From a checkpoint of a small transformer trained on Wikipedia.
Size: 8 layers, width 512, 8 heads of 64, MLP 2048 tanh GELU, vocabulary 32000, 42.1M parameters.
Architecture: biases, tied embeddings, normalized queries and keys, attention and MLP in parallel.
MLP neurons of a small language model. Each row is named by its layer, matrix (down: output weights) and neuron, and shows model dimensions 144-207. Each number is 128 + 24 x the weight over its row's rms, rounded and kept within 0 to 255.
After each neuron's rows, "fires before" lists the tokens most often just after its 100 highest values on Wikipedia text that the model never trained on.

L3.down256 [111  88 113 134 111 155 127 132 138 168  99 120 171 132 124  66 131 100  85 114 131 123  96  97 119 135 167 122  99 138 114 108 144 152 126 124  83 147 112 126 113 160 130 129 107 126 124 104 124 155 140 161 112 114 105 110 117  88 118 120 134  87 123 128]
fires before: "\n", " "

L3.down146 [136 117 140 128 115 169 109  94 145 166  97  90 158 120  52 159  75 148 116 146 145  95 111 132 119 118 178 114 111 108 162 114  95 101 139  82 150 124 129 120  97 143 117 126 146 107 148 136  99 111 110 124 108 126 141 142 128 128 114 161 125 138 157 172]
fires before: "\n"

L3.down1681 [120 160 129  99 137  99 178 119 109 136 102  85 110 143 121 155  72 108 105 120 127 119  92 139 159 158 115 143 137 108 139  99 169 136 143  89 107 183 105 147 132 167 122 111 138  86  96 103  81 149 113 133 115  90 114  83  93 115  89  95 141 170 158 125]
fires before: "|", ".", "tter"

L3.down1632 [132 117 136 115 111 152 120 139 134 151 138 106 118 127 135 114 113 210 130  88 116  92 109 111 140 130 144 138 150 111 112 112 132 157 123  89 156 150 127 134 129  96 137 123 149 103 126 132 111 133 127 169 109 109 107 134 110 116 114 132 106 143 124 135]
fires before: "==", " ==", " life", " the", " and", " losing"

L3.down307 [140 136 158 185 161 123 129 142  82 128 146 158  83  99 161 145 119 124 133 119 132  85 148 133 109 163 124 113 110 125 158 132 146 122 135 137 126 163 132  89 194 125 108 136 134 108 128 112 130  96 123 133 122 149 114 151 133 147 186 139 139 157 136  95]
fires before: " |", ":", "ed", ")"

L3.down350 [150 108 150 125 134 132 128  87 103 166 130  98 138 157 123 111 101 162 112 111 139 138 139 124 128 146 163  92 115 114 159 116 157 114 129 121 130 128 139 128  99 159 142 108 108 150 118 120 103  98 126 141 175 130  91 113 129  76 113 131 108  55  83 113]
fires before: "\n", " "

L3.down961 [113  81 125 187 123 130 105 125 119 129  68 128 113  98 110 130 105 117 150 107 129 111 134 116 116 120 108 149 109 110 108 146 140 135 120 137 139 126 108 147 158 173 119 131 127 115 157 167 113 156 158 113  97 153 132 103  97 121 157  84 144 159 118 136]
fires before: " |", ",", ")", "."

L3.down699 [112 124 132 134 120 102 168 156  95 118 116 138 126 172 110 157 103 148 120 159 110 159 169 173  93 126 146 147 101 108 190 120 130 122 108 129 141 135 151 152 130  98 116 148 186 117  97 135  81 113 149 100 161 123 124 147 146 106 154 145 114 120 103 100]
fires before: " |", "\n", "BL"

L3.down1650 [122 162 106 132  73 123 118 102 134 130 135 148  96 130  90 111 129 153 112 133 187 117 118  87  99 150 162 116 144 154 167  90 100 149  84  89 152 116 102 146 130 141  49 119 121  71 114 133 155 151 131 122 147 163 126  89 161 136  74 158 119 124 155 107]
fires before: " |", "nd", "."

L3.down521 [154 114 146 136 126 139 147  98 115 126 160 142 124 114 155 127 137 104 165 139 127 122 147 142 117  95 107 134 141 135 102 121 153 141 149 137 103 130 109 104  78 144 128 163 117 122 129 120 149 163 118 108 129 146 127 102 108 140 133 159 113 151 145  86]
fires before: ",", "==", " and", "==="

L3.down1877 [101 160 139 157 136 129 137 152 146 150 153  94 138 154 106 112 103 146  79 123 136 143 155 138 129 134 154 179 151 103 105  83 135 121 152 107 114 118 183 110 107 120 124 172 140 136 135 141  84 120 138 151 141  87 121 131 132  80 148  99 136 115 120 141]
fires before: " |", "|", ";", "|---|"

L3.down1470 [145 121 154 159  90 111 151 121 104 158 149 125 133 144 159 119 151 134 112 101 122 153 172 152 115 118 157  99 163 161 131 115 149  86 129 115 130 161  69 147  99 107  82 117 136 111  80 154 113 169 166 158 132 140 137 120 122 106 127  99 142 142 151  66]
fires before: " |", " (", "."

L3.down1390 [141 122 138  81 111 190 125  53 106  78 114 134 135 126 124 144 130 124 127 163 113 122 128 134 125 106 123 107 116 122 154 117 139 147  98  99  66 132 132 162  99 117 111 121 120 152 134 129 152 123 143 116 108 128  93 118 110  82 115 183 116 100  97 130]
fires before: " of", " in", ",", " |", " ("

L3.down1347 [ 90 158 131 122 159 134 142 133  97 122 118 108 157 122 131 134 138 134  99 159  97  93 145 114 158 146 122 123 117 155 102 142 129 119 143  95 130 141 134 153 127 149 111 152 130 104 110 110 170 128 137 157 127 125 108  94  96 121 103 121 141 118 132  94]
fires before: " |"

L3.down192 [158 117 112 188 131  94 100 124 109 117 121 155 142 122 137  81 128 103  95 153 140 113 141  94 103 133  94  98 164 123 145 189 120  66 145 138  82 129 158 124 144 104 111 119 139 137 147 129 136 134 145 102 149 122 142 153 132 196 131 119 125 128  84 163]
fires before: " |", ".", "\n", "==="